From a checkpoint of a small transformer trained on Wikipedia: 94M tokens.
MLP neurons of a small language model. Each row is named by its layer, matrix (up: input weights) and neuron, and shows model dimensions 96-159. Each number is 128 + 24 x the weight over its row's rms, rounded and kept within 0 to 255.
Before each neuron's rows, "fires after" lists the tokens most often just before its 100 highest values on Wikipedia text that the model never trained on. A number after a token or word is its count.

fires after: " (" 26, " " 20, " \"" 11, " Con" 9, "\n" 8
L2.up550 [151 115 167 113 188 118 107 144 132 116  94 128 152 123 110 129 116 122 130 127 157 118 131 120 112 174 135 119  94 139 113 181  69  87 125 137 125 199 130 147 144 134 145 109 127 127 128 110 157 113 160 114 142 127 104 128 154 147 117 114 165 146 120 125]

fires after: " M" 40, " Mar" 17, " G" 11, " O" 5, " Z" 5
L2.up658 [134 114 128 166 106  95 121 116  57 103 138 120 141 151 115  46 105 129 129 172 133 118 137 135 132 107  91 148 125 131  94 135 140 135 147 120 114 144  88 157 135 104 120 148 107 105 124 190 127 161 147 101  99 140 118 153 136 127 171 124 100 128 141 149]

fires after: " G" 18, " B" 13, " C" 12, " c" 8, " g" 6
L2.up67 [144 202 150 105 129 118 145 160  96  90 113 159 133 107 156 124 144 132 134  96 112 181 140 168 134 143 143  91 161 131 148 139  82 127 105 152 125 147  70 115 116 140 128 178 124 141 116 118 129 126 122 124 104 133 116 139 116 113 133 121 135  98 117  87]

fires after: " M" 20, " R" 16, " L" 12, " J" 11, " comp" 9, " S" 5
L2.up461 [145 120 112 129 170 116  96 132 155 129 128 154 151  87 148 154 145 129 131  96 133 140 139 107 169 154  72 104 136 120 108 125 115 116 168 119 102 144 124 104 127 117 135 150 150  97 104 107 147  89 152 139 134  88 136 108 108 152 142 130 164 206 142 148]

fires after: " M" 18, " B" 17, " b" 16, " L" 11, " Y" 10
L2.up19 [118  93 122 156 130 130 159 112 135 128 151 120 118 161 134 125  79 117 155 127 130 127 133 150 150 134 133 117 135 172 118 177 120 126 135 142 164 112  87 158 186 126 137 159 129 153 142 167 128 141 152 143  75  98 133 110 156 126 143 172 119 154 140 145]

fires after: " f" 30, " F" 23, "un" 7, "f" 6, " un" 6
L2.up9 [162 127 119 159 213 166 152 144 116 153 103 140 147 102 119 127 153 120 140 140 145 129 118  65 116 122 134 142 111  96  92 163 118 151 139 131 167 143 165 105 133 109 121 147 138 117 146 120 133 142 135 151 150 125 144 126 160 147 108 111 127 118 144 119]

fires after: " H" 34, "20" 12, " h" 9, "H" 5
L2.up107 [150 124 176  64 134 119 114 132 199 139 134 107 134 101 104 144  65  95  77 117 140 127 177 140 143 109 102 141 162 144 112 163 155  84 131 152 119 128 108 131 142 106  96 129 118  94 102 136 141 151 135 131 147 107 132 111  94 137  99 149 142 129 120  86]

fires after: " " 52, " (" 8, " to" 5
L2.up111 [147 122 138 142 143 113 157 117 155 146 108 112 163 134  64 130 178 187 132 158  90  99 148  74 135 156 145 127 112 105 108 181 131 128 144 132  92 163 108 132 132 123 159 144  94 132  87 128 153 143  88  90 128 138 108 115 113 116 157 110 111 116 174 103]

fires after: " (" 22, " |\n" 18, " \"" 10, " C" 10
L2.up540 [149 132 105 123 126 116 143 144 128 107 107 136 132 137 123 143 144 127 150 167 101 128 117 162 147 107 158 114 139 117 133 158  93 154 132 153 131 132 140  73 117 179 141  81 128  98 104 135 155  50 112 141 146  93 105 151 149 118 141 108 143 134 159 167]

fires after: " " 81, "\n" 15
L2.up727 [102 113 112 129 120 129 120 142  95 117 120 123 146 127  69 167 107 131 129 106 128 107 133  91 148 133 122  87 139 116 172 187 126 124 161 165  89 119 113 138 134 144 121 112 100  77 106 116 227 113  83  79 131  87 131 147 142 159 134 121 146 129 122 133]

fires after: " S" 16, " B" 16, " M" 12, " F" 9, " C" 7, "S" 5
L2.up151 [ 77 133 137 107 135 104 118 129 103 124 165 155 131 150 147 133 129 118 120  88 125 137 126 122 158 144 119 110 105 151 116 121  75 121 115 160 102 139 105 106 121 120 164 142 133 119 112 128 156 155 138 112 142 112 122 103 116 153 141 214 125 101 177  93]

fires after: "19" 22, " T" 11, "ac" 8, " J" 8, " class" 5
L2.up130 [190  90 128 141 126 173 150  92 112 129 107 143 155 111 128 150 128 124 133 140 108 116 134 134 138 157 130 153 110 129 134 114 103 164 144 123 140 208 141 152 100 101 171 115 123 166 106 161  91 117 135 108 115 122  96 125  97 111 135 117 153 183 119 192]

fires after: " S" 23, " s" 21, ")" 10, " ind" 7, " und" 5, " D" 5
L2.up518 [140 105 119 108 108 111 140 144 137 155  89 164 150 104 116 131 135  97 127 122 108 131 103 145  96 121 168 129  95 122 126 112 144 144 129 137 109 105 106  94 151 162 187 168 126 154 138 131  93 108 127 141 128 132 131 116 148 146 149 107 112 175 130  93]

fires after: " H" 21, " S" 15, " h" 11, "av" 6, "iv" 6, "orn" 5
L2.up714 [137 153 176 131 128  90 141 144 152 115 120 117 159 129 186 125 131 125 128 164 101 107 132 137 130 119 106 118 141 119  93 121 174 114 127 118 140  94 140 101 147 148 145 155 123 143 135  93 173 121 145 167 102 119  81 100 131 137 151 159 146 123 130 115]

fires after: " h" 23, " sever" 13, " qu" 9, "qu" 7, " K" 6, " ent" 5
L2.up748 [128 103 129 121 121 125  95 124 132 100 145 103 144 112 101 112 123 147 169  84 126 120 115 169 135 146  99 140 118  92 135 158 159 111 132 154 147 107 152 109 168 158  87 114 101 126 126 101  89 115 106 135 139 143 106 100 110 149 147  72  91 140 153 116]

fires after: " M" 33, " (" 18, " S" 11, "\n" 10, " \"" 4
L2.up45 [108 131 105 144 150 142  35  88 106 138 104 144 105 111 115 118 118 151 135 124  82 129  91 141  95 134 124 106 103 178 149 149 121 146 140  96 123  88 107 126 133 185 166 116  95 127 139 151 140  97  89 124 142  98 123 127 144 131 144 156 162 138 133 122]

fires after: " w" 35, "uc" 10, " that" 6, " S" 4, "," 4
L2.up371 [153 138 125 116 180 160 119 142  95 145 119 104 113 127 149 101 126 123 147 131 155 148 142 134 141 139 133 158 121 112 131 130 139 137 118 135  96  84  99 130 141 131  95 103 133 112 116 101 149 141 162 134 126 128 104 133 110 119 153 122 132 108 137 156]

fires after: " " 31, "oc" 13, " un" 6, "fer" 6, " B" 5, "if" 5
L2.up185 [112 151 147 121  80 175 143 163 138 127 107 119 132 123 113 154  97  71 147 115  64  84 136  72 109 144 132 154 121 133 120 156 108 113 185 144 133 141 140 147 136 132 180 109 134 159 107 132 154 136 110 101 115 122 106 106 124 133  75 163 151 115 148  99]

fires after: " D" 51, " B" 15, "D" 9, " d" 7, " s" 6
L2.up447 [165  99 127  89 113 185 132 122 127 163 115 114 115 105 147 138 163 117 165 141  95 130  92 119 115 105 136  79 117 102 100 177 135 167 159 123 123 103 135 117 111 153 127  91 157 163 174 114 114 123 144 125 119  61 144 127 143 175 148 133 105 133 150 140]

fires after: " R" 24, " M" 13, " J" 9, " O" 5, "M" 4
L2.up27 [115 128 145 134 129 125 150 106 136 128 115 157 144 110 119 131  94 117 145 147 103 124 119 127 157 162 141 111 133 174 185 105 112 138 140 156 124  93 107  65 133 115 101 157 104  80 110 190 139   1 131 135 149 133  55 130 115 137 148  98 128 150 155 165]

fires after: " s" 14, " $" 11, "-" 8, " p" 8, " (" 8, " \"" 7
L2.up283 [193 110 145 132 162 116 109 145 124 146 140 108 207 136 152 126 116 147 123 137 135  96 135 148 139 170 119 141  96 124 141 136 107 126 125 151  96 110 138 150 115  92 116 126 134 148  91 134 109 159 128 166 111 137  61 100 155 128 136  94 135 102 148 123]

fires after: " S" 31, " J" 19, "S" 8, " O" 8, "-" 7, " s" 6
L2.up414 [143  99 125 143 172 129 105 103 108 112 124 144 170 110 165 138 168 135 120 120 127 114 167 136 143 124 159 120 194 111 119 118 111 126 135 113 160  86 126 170 136 140 139 185 123 148 139 137 163  94 137 170 130 124 130 133 147 146 111 135 139 138 129 121]

fires after: " t" 19, " B" 19, " M" 15, " m" 8, "B" 4, " W" 4
L2.up601 [118 113 128 124 140 132 133 113 130 139 175 162 140 143 103 131  96 156 198 111 112 139 131 100 125 118 129 162 107 145 120 103 129 104 141 115 159 149 108 111  95 113 111 112 118 116 127 104 134 149 129 101 164 112 164 128 161 111 142 178 108 154  95 119]

fires after: "==" 33, " (" 18, " \"" 14, "===" 9, "\"" 5
L2.up353 [134 133 148 127 137 144 116 182 157 124 123 161 121 111 142  91 115 122 175 140 105 105  95 167 141 214 156 151 117 124 126 147 192 148 123 151 139 130 116 155 124 193 114  98 154 141 125 125 151 120 103 150 158 100  92 165 116 115 140 144 121 114 157 148]

fires after: " (" 17, "==" 16, " \"" 13, "===" 10, " as" 7, "-" 5
L2.up141 [127 166 140  86 154  98 138 136 125 129 110 142 120 148 150 107  92  94 138 142 133 102 138 172 168 165 133 147 112 109 126 168 141 107 119 175 151 126 130 142 147 142 153  93 148 180 171 112 102 118 102 121 114 103 117 168 134 127 127 161 153 155 114 158]

fires after: " (" 65, "-" 10, " \"" 6, "/" 5
L2.up432 [119 130 127 172 103 166 122 139 128 146 106 137  98 140 144 119  93 109 122  85 127 184 114 157 127 123 156 155 137 154 112 126 190 124 168 102 102 116 107 138 126 149 188  89 142 138 131  98 126 124  52 112 120 121 108  88 136 154 154 113 166 141 107  99]

fires after: " N" 24, "." 19, "ian" 6, "N" 5, " of" 4, " and" 4
L2.up261 [106 127 134  86 173  94 127 137 115 132 149 123 132 107 117 127 112 131 127  84 187 119 112  78 103 123 123 135 153 160 118 141 130 100 157  99 163 118  75 123 158 102 150 160 160  74 122 124 138 155 135 138 137 121  81 132 145 111 132  92 126 158 154 171]

fires after: " (" 30, " O" 11, "-" 8, " \"" 7, " Z" 7, " W" 5
L2.up97 [129 116 121 161 164 120 116 108 104 115 125 149 148 135 129  89 149 150 159 106 125 150 100 152 154 132 142 143 132 170  87 120 132 187 152 130 129 110 117 155 150 124  95 136 116 145 135 124 119 159 113 163 112  68 121 126 111 153 159 135 142 158 140 119]

fires after: " C" 20, " c" 12, " L" 10, " O" 10, " M" 9, " d" 9
L2.up644 [136 113 119  86 146 167 123 153 126 122 127 183 106 130 137 112 148 105 114 132  84 157 149 122 133 119 126 102 122 122  96 155 145 125 114 145 131 122 118 136 121 108 131 170 108 145 151 113 115 115 136 138 116  80 124 142  96 149 122  81 165 129 113 122]

fires after: " (" 53, " " 9, " \"" 7, "-" 5, "/" 4
L2.up349 [144 131 147 149 123 169 108 132 157 133 101 124 152 111 126 131 131 135 163  99 144 182 132 135 123 127 118 142 155 132 106 152 147 142 112 110 108 150 152 121 136 207 155 134 130 134 120 129 129 125  55 139 164 136  76 118 146 138 111 118 154  97 116 111]

fires after: " (" 39, "-" 25, " " 13, " L" 11, " \"" 7
L2.up602 [121 142 117 149 117 141 119 143 117  83 133 152 149 104 130 139  74 105 158 133 130 154 135 146 126  94 122 149 156 203 147 151 106 144 120 174 104 148 131 182 133 117 152 119 142 107 108 141 146 132 106 101 142  92 101 105 166 132 113 104 135 108 187 117]

fires after: " M" 21, "qu" 15, " d" 6, " V" 5, " b" 4, " m" 4
L2.up315 [ 97 123 169 142 138 105 142 151 102 109 147 166 147 130 130 112 125  42 109 130 122 136 159  91 167 103  91 105 162 129 143 130 108  95 140 137 202 161 111 132 159 123 110 176 110 138 125 140 178 181  96 107 115 125 110 131 133 122 147 137 121 115 150 147]

fires after: "-" 16, " M" 15, " " 13, " (" 11, " N" 8
L2.up200 [113 165  97 143 129 141 126 149 105 135 135 139 141 110 192 144 152 122 151 105 122 181  90 118 131 147 104  93 131 102 132 185 143 120 111 168 141 133 150 166 136 119 121 170 165 134 102 173 165 141  93 136 108 101 154 143 107 129  90 108 125  93 149 139]

fires after: " G" 18, " L" 10, "ab" 9, " B" 9, " N" 8
L2.up510 [ 92 134 182  87 130 125 170 117 110 110 111 114 159 131 161 110 106 170 126  86 124 133 150 129 130 133 148  98 177 111 127 106 158 129  94 109 143 138 116 136  88 143 143 117 175 166 100 126  97 132 129 100 139 116 151 127 130 143 131 149 159 138 119 133]

fires after: " " 32, " (" 14, "\n" 8, " c" 8, "ee" 7, " D" 7
L2.up741 [134 126 132  90 109 131 147 149 115 158 140 160 112 131 102 135 151 111 158 133 127 112 120  77 120 177 146 162 117  98 144 175  99 112 142 110 119 120 113 153 151 130 141 148 119 134 111 100 174 108  79 113 111  92 133 153 141  80 131 136 182 128 104 130]

fires after: " T" 14, ".\n\n" 10, " d" 9, " J" 8, " s" 5, " cl" 5
L2.up117 [177 120 102 147 141 141 105 145 126 186  93 136 131 100 107  94 128 128 130 132 108 139 106  81 156 112 115 130 135 134 140 141 103 156 148  74 110 133  81 169 117 148 119 138 150 165 137 158 153 156 127 140 135 106 104 121 137 126 109 153 130 127 131 125]

fires after: " L" 20, "ed" 9, "qu" 9, " V" 6, "z" 6
L2.up232 [112 105 133 124 101  81 114 143 111 116 141 132 119 148  96 131  87  99  92 160  96 128 127  70 127 104 111 130 108 148 182 130 142 115 169  98 139 138 140 138 115 103 166 119 120 139  91 117 138 133 105 192  86 145 132 102 131 121 110 125 152 151 165 162]

fires after: " m" 16, " w" 10, " W" 10, " f" 10, "w" 9
L2.up37 [137 161 128 123 123 141  87  97 144 172 169 140 140 159 106 110 149  95 170 114 106 164 175 129 129 114 121 152 102  97 134 163 156 128 156 152 132 139 125 150 111 164 123 134 151 149 162 116 121 147 132 125 155 157 142 132 171 108 134 104 137 152 116 136]